Part of a small language model's weights: 8 layers, a variant of Adam for these matrices.
MLP neurons of a small language model. Each row is named by its layer, matrix (down: output weights) and neuron, and shows model dimensions 32-127. Each number is 50 + 12 x the weight over its row's rms, rounded and kept within 0 to 99. A neuron's up and down rows have the sign that makes its largest values positive.
A block is one neuron, or neurons of one layer that tend to fire together. Before each block is what it responds to, as a language model described it from the Wikipedia text at the highest values.

Mid-word subword fragments. Middle pieces of words split into several tokens, often proper names or rarer words, e.g. coron-av-irus, Ros-em-ary, eng-ag-ements, Br-aves.
L3.down161:63 46 44 61 53 59 59 67 51 43 58 57 68 58 42 36 42 50 49 66 50 60 63 71 58 52 43 58 50 77 30 33 62 57 52 50 61 61 55 57 44 53 56 38 51 40 45 32 52 47 49 54 42 33 62 54 35 34 39 24 64 32 55 46 60 45 41 50 55 42 57 61 62 48 40 44 39 38 49 53 44 35 52 50 23 53 57 83 46 66 39 42 43 76 59 46

Mid-word second fragment. Second word-piece right after a one- or two-letter word start, especially h after r/R (Rhode, rhizome, rhodium), plus aly, uc, ol.
L5.down9:45 40 62 60 35 50 50 38 54 46 48 36 73 53 18 57 51 44 35 61 24 55 48 46 58 47 54 32 57 71 69 59 65 22 37 36 51 58 44 42 37 54 38 22 65 68 60 61 67 27 61 55 67 75 55 21 65 70 42 34 47 44 42 56 33 40 57 52 49 50 38 63 57 58 61 42 52 38 49 36 51 36 57 43 61 67 60 42 57 57 66 54 31 39 63 59
L5.down38:36 26 30 30 45 34 59 49 48 60 46 59 49 41 37 72 57 26 62 51 65 68 48 58 57 34 38 37 48 35 41 50 56 40 44 48 60 38 37 56 57 54 27 73 70 48 43 50 66 44 80 32 36 37 45 40 52 53 53 38 87 61 47 47 82 39 71 53 48 54 44 93 77 39 45 47 66 54 81 42 40 46 48 67 78 58 27 41 27 48 45 55 39 45 63 48
L5.down130:34 41 41 31 41 45 47 54 59 35 41 47 46 43 53 51 62 50 58 59 51 42 48 42 39 47 58 41 53 42 50 20 49 54 50 62 31 48 47 40 67 45 56 28 56 34 65 51 70 50 53 60 48 62 44 53 42 45 50 50 62 40 66 53 60 37 75 53 55 72 61 56 71 63 55 49 40 56 47 48 29 52 54 23 35 55 55 54 50 54 40 56 40 67 65 40
L5.down138:52 56 59 60 50 31 56 62 64 73 60 50 65 40 38 39 52 78 41 40 63 84 41 83 56 54 39 47 54 36 57 41 72 42 50 65 55 60 45 71 44 58 46 68 64 47 45 38 51 66 59 55 66 47 36 54 58 42 43 54 50 49 28 60 70 30 40 42 51 50 45 40 47 48 55 47 54 72 50 56 38 56 55 62 41 62 42 33 48 48 32 50 63 44 45 58
L5.down275:38 54 51 59 42 43 57 46 50 59 53 41 59 32 45 42 51 42 53 53 51 63 48 76 71 40 48 66 44 60 34 28 55 50 53 49 58 42 46 82 36 50 51 27 57 56 49 58 35 69 67 74 51 55 24 70 62 49 72 59 48 63 45 52 51 53 59 48 52 62 42 47 38 50 64 45 57 43 40 43 58 71 48 53 31 45 57 67 59 48 45 53 53 44 72 55
L5.down281:54 67 67 35 59 45 50 45 41 59 49 62 31 68 52 41 43 42 34 84 57 39 26 59 38 63 41 51 59 22 57 54 45 43 48 26 36 41 59 55 42 71 32 39 51 58 50 33 44 55 59 58 53 53 36 46 75 62 54 34 41 48 20 64 36 37 46 58 63 44 43 40 44 59 55 67 36 63 56 36 54 58 34 64 62 51 31 41 64 55 53 36 36 22 45 39
L5.down323:58 55 62 51 61 41 63 38 29 65 44 59 42 52 60 34 72 42 52 58 78 47 61 58 65 56 48 42 28 43 27 39 49 53 43 30 20 51 70 60 54 34 50 42 52 56 73 44 51 31 30 59 47 67 46 26 48 42 50 14 60 40 43 37 46 57 55 36 47 60 47 50 35 54 49 55 64 50 48 50 39 45 34 63 50 32 72 55 51 66 56 55 41 59 56 55
L5.down390:55 52 40 37 57 62 29 23 49 57 36 54 64 68 58 56 80 54 55 34 48 65 43 57 50 62 54 29 64 49 63 51 52 51 68 50 37 60 55 47 48 48 40 67 56 49 66 61 56 45 57 46 34 54 38 32 40 31 53 31 50 44 51 53 42 40 65 55 44 44 49 55 64 55 49 42 52 63 59 50 52 49 52 51 52 28 86 46 47 63 46 37 58 59 51 56
L5.down503:40 50 37 36 57 43 44 35 60 31 25 50 55 33 52 33 55 34 51 51 60 49 55 44 41 14 60 53 37 60 35 38 30 54 39 42 49 30 53 73 42 46 50 64 52 68 49 51 51 45 32 57 40 67 36 62 59 47 62 29 52 53 66 50 14 41 33 57 46 58 50 61 53 38 42 36 55 73 49 67 53 53 58 57 61 44 47 48 35 54 70 57 63 92 42 44
L5.down530:54 27 53 31 37 51 65 50 45 52 64 63 40 58 58 50 63 45 75 48 61 57 68 55 34 19 44 29 42 45 58 50 62 47 46 46 39 39 48 63 59 36 71 75 48 45 51 45 49 32 53 64 58 66 31 44 49 83 57 70 49 47 47 25 43 70 51 72 49 49 51 62 57 71 38 53 58 36 44 62 59 68 51 54 43 44 35 52 33 66 61 35 20 57 37 50
L5.down627:25 25 54 53 64 52 46 32 52 55 49 38 42 29 40 74 45 53 76 50 56 55 71 68 46 51 40 53 45 63 44 65 54 45 53 51 30 56 64 42 40 63 73 20 53 53 50 58 71 46 31 57 41 51 42 47 46 33 55 33 56 81 59 42 42 55 43 33 60 47 62 60 38 41 54 69 40 23 54 62 54 53 38 59 48 54 32 45 70 60 36 29 39 44 53 68
L5.down659:58 46 55 46 36 61 62 62 37 54 50 69 46 46 65 56 37 67 57 76 68 56 37 68 61 52 54 54 56 50 27 42 53 50 53 66 37 49 63 47 49 31 51 77 49 61 60 48 34 32 51 42 39 47 64 63 56 63 49 42 31 79 57 59 56 54 46 52 55 35 56 64 58 52 41 45 63 47 73 47 39 24 41 40 47 36 41 51 59 67 51 25 60 43 47 56
L5.down692:60 62 49 43 65 48 51 66 46 39 35 57 45 37 57 63 46 48 24 21 61 38 53 34 54 70 67 45 40 33 71 51 42 53 52 56 66 77 58 39 68 55 43 78 77 53 41 45 80 50 43 67 29 46 73 57 54 62 55 90 42 73 58 43 56 40 36 52 45 48 63 55 58 54 59 69 56 51 39 54 38 77 66 59 57 45 37 38 46 62 48 58 42 35 52 39
L5.down783:48 40 60 43 69 28 64 58 54 62 29 52 41 58 47 62 50 26 60 49 57 66 54 42 55 33 40 45 50 25 57 44 46 63 41 75 18 58 66 61 47 46 55 45 51 38 52 62 49 54 67 64 34 74 59 33 43 48 48 84 63 39 64 60 31 56 70 51 60 17 74 63 51 55 66 56 66 35 54 49 64 68 71 32 32 42 79 19 64 53 56 37 32 52 50 43
L5.down800:40 43 43 82 52 59 62 33 48 37 67 52 62 27 24 44 67 49 25 64 51 70 51 50 33 41 55 39 69 43 72 53 61 52 57 43 40 50 50 25 63 42 59 53 63 45 56 53 53 58 33 57 55 36 48 50 55 67 44 52 61 47 41 70 73 56 35 51 48 70 42 63 57 68 42 33 60 50 65 51 48 58 34 45 75 57 58 42 46 47 34 42 58 34 47 48
L5.down824:51 28 54 58 58 61 50 58 72 56 54 58 48 62 68 58 53 50 47 47 50 54 66 61 55 28 60 39 61 48 53 33 46 45 43 82 55 44 60 71 46 63 64 56 50 30 47 49 33 61 44 43 39 68 35 52 59 74 43 55 28 52 65 62 61 60 27 42 43 39 51 49 48 48 62 41 76 26 46 42 57 55 37 73 42 49 38 52 64 63 31 38 54 71 31 41

Consonant pieces inside names. Short consonant word pieces (ch, w, z, h, d) right after a word's first letter, mostly in foreign or rare names and abbreviations: G-w-athmey, Co-ch-in, R-d, P-v-t.
L3.down304:58 42 45 69 53 45 39 54 48 42 48 44 65 66 33 45 64 24 43 52 43 62 56 59 52 54 35 66 36 51 37 32 57 47 46 44 50 49 09 54 35 44 47 25 52 65 32 45 30 54 57 50 55 58 61 43 75 41 54 46 43 37 54 48 39 41 36 44 73 55 55 29 63 31 79 55 33 33 47 65 63 51 53 41 56 41 63 47 51 46 40 41 48 33 59 57

Compound-joining hyphens and separators. Hyphens joining two parts of a compound (photon-assisted, Rutland-area, cold-working, pre-1967, RBU-6000), plus table cell pipes and score en dashes.
L4.down71:47 66 70 48 40 38 44 70 48 58 51 64 44 60 48 48 63 44 31 54 35 54 56 50 54 62 31 83 35 49 54 65 71 21 23 62 48 59 54 55 52 62 50 95 63 43 61 40 45 56 43 35 69 64 32 59 70 57 54 63 43 36 27 58 57 33 44 55 41 50 62 43 60 63 41 37 41 53 57 51 38 70 61 40 27 61 54 58 49 53 56 52 56 40 46 57
L4.down265:50 46 51 53 42 51 45 30 35 34 59 49 37 56 55 47 52 63 66 52 29 72 60 51 60 42 46 63 57 64 67 60 76 53 40 36 52 56 44 46 57 53 54 99 56 40 71 31 52 56 54 45 64 33 45 23 65 54 51 61 45 38 29 60 40 63 56 66 33 49 27 44 66 55 22 46 39 51 65 49 47 52 70 59 40 50 42 59 44 53 67 59 47 31 46 36
L4.down655:44 49 72 24 42 37 40 67 50 57 42 58 56 50 54 46 42 63 50 40 50 52 59 57 44 53 44 53 53 50 76 39 64 51 48 47 28 67 49 42 75 41 49 92 47 52 52 58 53 82 47 25 61 54 34 56 43 52 50 44 39 56 38 59 60 42 46 68 42 56 66 39 52 45 63 56 48 53 61 53 52 32 59 46 31 60 38 38 64 45 45 41 58 36 44 51
L4.down711:53 60 52 62 37 54 58 68 47 53 49 58 54 45 52 61 38 61 43 47 69 45 51 72 32 39 54 18 65 43 58 38 50 55 43 50 58 62 41 30 55 39 42 67 44 67 64 57 70 69 49 32 61 59 53 49 57 39 33 39 45 68 64 43 54 66 49 52 51 58 58 48 50 56 56 50 47 68 60 46 70 53 67 39 43 46 57 40 61 55 52 58 28 69 78 69

Early word-internal fragments. Second word piece right after a word's first letter or two, mostly in foreign names with unusual clusters, e.g. Cs(aba), Zs(olt), Ps(ara), L(h)asa, t(s)unami.
L4.down213:33 33 55 40 46 45 63 68 55 56 61 52 54 69 50 61 53 45 36 62 54 45 66 49 38 55 64 57 30 55 57 64 05 55 63 53 59 28 46 47 38 52 61 85 20 52 53 51 58 36 34 51 41 61 50 61 39 43 56 51 62 35 29 71 70 58 49 61 36 24 56 48 50 50 63 50 49 59 75 42 73 56 55 42 25 42 38 43 40 45 47 38 51 56 66 45
L4.down434:63 24 75 69 54 35 48 51 52 56 48 67 49 51 42 68 47 42 36 76 46 57 49 49 75 59 32 56 62 65 48 42 57 39 46 39 22 64 63 71 56 51 49 56 20 32 52 62 54 51 39 56 60 61 65 35 48 49 33 51 45 48 42 56 49 56 60 61 41 50 62 43 40 67 44 44 57 61 43 81 58 46 74 55 36 56 81 74 63 48 43 33 51 25 17 61
L4.down500:47 39 25 65 50 65 46 57 49 47 52 38 48 49 27 59 52 62 43 37 52 62 38 78 50 39 45 34 40 45 49 65 84 44 48 62 72 35 45 58 40 51 34 17 42 18 39 77 51 31 57 37 67 37 46 43 51 48 44 51 45 55 51 49 47 61 49 37 46 60 41 54 72 47 62 62 63 41 59 61 30 36 43 57 55 53 58 66 43 68 58 60 47 32 44 68
L4.down724:55 45 37 65 43 34 44 52 43 40 59 62 75 48 57 40 47 37 69 41 52 67 55 60 54 51 48 61 44 62 36 39 48 62 65 47 43 29 34 43 37 51 34 14 77 46 67 47 62 39 39 30 46 54 47 46 50 53 44 62 35 55 34 65 70 57 58 50 58 34 43 43 49 51 47 66 38 54 42 36 65 62 52 31 56 32 30 46 62 50 50 64 63 21 89 68

Table number separators. Mainly the " | " separator between numbers in wiki stat tables (football appearances, league standings, votes); weaker on mid-word name pieces like Th, ing, K.
L3.down470:74 57 44 74 57 46 58 71 50 69 60 43 66 38 60 44 51 61 47 58 12 40 54 55 43 51 52 52 50 49 47 52 37 43 64 62 56 51 35 60 59 45 71 71 60 42 18 33 36 66 46 46 37 70 56 49 64 46 53 69 42 81 33 48 59 86 52 47 45 39 45 56 57 48 55 52 53 43 46 65 49 39 54 66 52 44 51 38 51 43 31 46 54 29 61 44

Separators between small numbers. Fires on separators between digits in statistics tables and scores, mostly table bars after a 0, plus en dashes and colons, as in 1–1 and 12:40.
L5.down55:56 44 58 34 44 42 50 50 36 34 67 69 58 55 50 47 54 46 55 35 25 58 55 61 60 29 37 54 52 57 47 47 46 38 32 47 34 30 48 37 62 45 47 84 57 58 50 28 64 40 32 45 38 55 51 40 48 48 46 71 59 35 55 40 47 49 34 78 49 29 45 60 57 47 45 43 53 41 55 77 57 61 53 56 46 46 36 46 52 74 48 64 41 69 31 59
L5.down77:54 61 73 44 59 62 58 50 35 46 55 49 81 62 47 51 36 38 57 53 73 55 54 43 30 49 58 35 33 66 47 37 62 45 53 40 44 32 59 52 39 36 45 25 41 34 46 68 39 44 31 59 29 46 42 55 40 54 42 34 36 67 66 57 35 52 54 69 39 55 64 65 56 53 36 25 47 50 52 31 41 63 40 66 41 41 38 64 42 71 59 47 45 81 44 54
L5.down103:57 61 48 60 45 59 68 44 40 67 52 50 57 43 59 72 52 29 77 34 49 55 42 28 36 52 51 49 48 58 43 37 50 43 43 51 37 59 49 36 47 42 66 57 58 39 32 55 70 44 39 49 35 34 51 52 62 56 34 57 30 32 66 59 50 29 60 46 53 32 32 61 56 55 69 67 28 63 49 47 64 47 56 65 57 57 49 59 71 71 46 70 39 69 64 20
L5.down118:52 56 38 44 42 45 77 29 42 44 22 59 55 66 72 36 46 50 71 39 56 63 45 25 76 62 48 46 62 17 44 57 40 45 51 52 63 43 44 36 48 52 53 43 56 57 52 41 43 65 49 52 64 47 56 46 24 45 59 46 44 40 54 70 30 73 56 41 64 30 43 39 51 51 48 44 46 43 59 41 55 38 55 48 31 40 78 45 42 58 72 49 38 61 44 41
L5.down127:68 64 67 49 40 71 59 59 36 48 38 51 53 46 37 52 52 38 55 48 52 41 52 54 37 61 29 51 75 24 49 31 79 36 57 54 69 47 66 50 43 30 53 45 54 34 42 45 50 53 51 33 46 81 43 48 31 55 41 55 39 54 48 23 63 38 44 39 48 35 38 51 42 65 59 50 56 65 49 44 58 37 61 55 17 58 51 42 49 38 67 47 42 23 53 36
L5.down157:36 41 62 58 42 56 50 37 56 60 52 56 50 47 65 45 64 58 56 57 25 57 39 53 12 35 54 27 33 39 57 54 31 66 85 64 43 56 38 44 76 32 37 40 33 35 57 67 44 35 45 50 56 58 29 37 34 40 37 61 49 45 48 51 24 65 42 41 57 45 55 42 35 60 61 30 39 48 60 33 37 50 59 42 40 35 64 61 59 63 58 52 67 46 58 60
L5.down368:64 53 44 57 52 60 42 57 40 39 55 35 60 47 43 47 64 53 76 45 22 37 58 50 63 79 53 51 55 50 48 54 44 35 47 73 49 52 48 57 70 49 49 15 31 63 33 44 52 42 46 48 60 49 41 56 65 58 41 45 54 57 51 57 53 41 52 20 49 42 74 58 41 56 50 62 57 35 41 47 58 72 46 43 69 45 30 57 42 54 37 49 59 44 58 37
L5.down408:59 67 52 71 39 38 43 70 68 48 42 59 41 56 63 41 56 57 52 54 67 48 54 63 61 51 52 65 87 43 43 32 65 56 39 50 37 52 40 57 49 46 63 41 60 47 47 58 46 50 61 55 56 46 49 63 62 32 62 54 35 46 48 60 55 42 36 41 46 50 48 40 56 48 60 47 29 45 56 72 54 35 42 79 48 63 53 24 69 58 60 49 35 47 39 57
L5.down420:49 25 27 41 33 51 59 54 53 22 45 58 56 44 50 51 63 49 47 54 31 54 53 35 37 58 44 37 36 58 64 44 48 25 42 43 41 37 42 37 62 61 50 62 42 70 47 56 51 59 36 49 50 50 44 52 44 57 59 78 51 47 44 56 28 62 45 59 32 65 64 55 39 61 48 16 37 43 36 51 61 35 42 63 62 34 57 50 46 44 54 70 45 76 53 37
L5.down446:48 59 53 48 52 45 38 79 45 49 56 44 49 34 39 72 54 38 45 76 61 54 56 54 55 63 50 73 49 50 16 52 58 53 47 47 48 49 54 48 72 31 41 50 51 59 51 32 56 35 42 68 56 51 44 55 39 38 70 51 59 42 41 49 68 48 42 50 47 51 47 46 64 43 54 28 71 84 53 56 63 43 47 59 45 59 47 35 56 42 42 38 38 56 69 50
L5.down459:40 58 44 57 40 46 40 46 52 77 54 51 58 62 49 49 65 68 75 39 74 49 27 60 50 61 56 41 55 55 58 63 62 42 52 50 40 77 70 46 53 60 65 46 62 54 40 62 39 42 44 47 25 57 34 85 52 39 55 58 75 35 38 31 53 57 41 62 58 42 78 33 57 58 59 53 40 61 62 36 36 45 51 57 53 46 59 71 34 50 48 47 55 36 50 46
L5.down547:55 62 44 61 51 66 66 53 54 58 65 50 55 59 53 54 21 58 68 64 44 44 41 40 58 54 40 62 44 37 52 54 60 62 48 68 54 67 49 60 53 61 42 69 43 48 50 51 62 63 56 58 28 39 39 57 42 44 51 60 41 45 60 60 55 12 55 50 53 66 42 51 56 45 40 63 60 32 56 43 37 61 35 58 67 51 38 51 63 51 55 46 70 67 38 51
L5.down609:45 45 37 47 57 65 57 61 59 38 50 41 42 57 52 46 83 59 61 43 66 59 60 70 80 64 51 58 42 62 67 50 50 68 43 72 49 54 37 50 27 40 37 58 57 35 34 40 40 63 61 33 50 44 39 62 60 60 52 58 49 46 43 64 70 27 41 26 63 50 52 38 58 32 46 71 68 40 43 51 57 41 47 52 52 46 51 77 72 56 74 39 53 26 31 36
L5.down611:71 48 55 48 48 58 24 58 40 47 44 61 50 47 62 56 47 76 42 76 68 53 62 45 31 55 43 43 71 48 47 36 30 50 38 50 76 60 51 46 51 36 38 59 42 40 59 52 46 64 33 46 56 28 56 48 38 66 45 40 51 37 31 57 65 57 52 55 49 68 71 43 42 38 37 66 45 36 51 60 56 51 48 67 70 53 36 25 64 62 49 53 46 48 61 67
L5.down635:58 51 25 68 61 51 41 58 71 50 59 52 43 53 37 57 61 37 36 61 46 76 42 33 43 54 49 41 52 36 60 26 70 48 55 56 31 48 55 58 41 46 30 47 43 52 35 56 56 51 55 50 64 41 37 55 57 47 50 49 39 47 70 57 52 37 24 45 48 35 84 63 34 36 36 47 54 46 61 57 35 14 39 46 62 72 60 46 53 45 37 48 65 32 53 47
L5.down791:65 36 61 41 51 59 18 38 40 43 62 41 59 67 32 64 51 65 65 62 55 28 70 47 31 44 54 50 46 41 40 62 41 64 32 43 39 44 46 37 49 58 47 40 54 43 45 40 64 59 43 41 30 49 68 50 60 50 43 53 42 23 43 23 63 49 65 77 46 42 46 53 61 52 35 48 50 52 60 63 50 41 74 32 54 60 64 22 56 59 52 48 54 56 54 20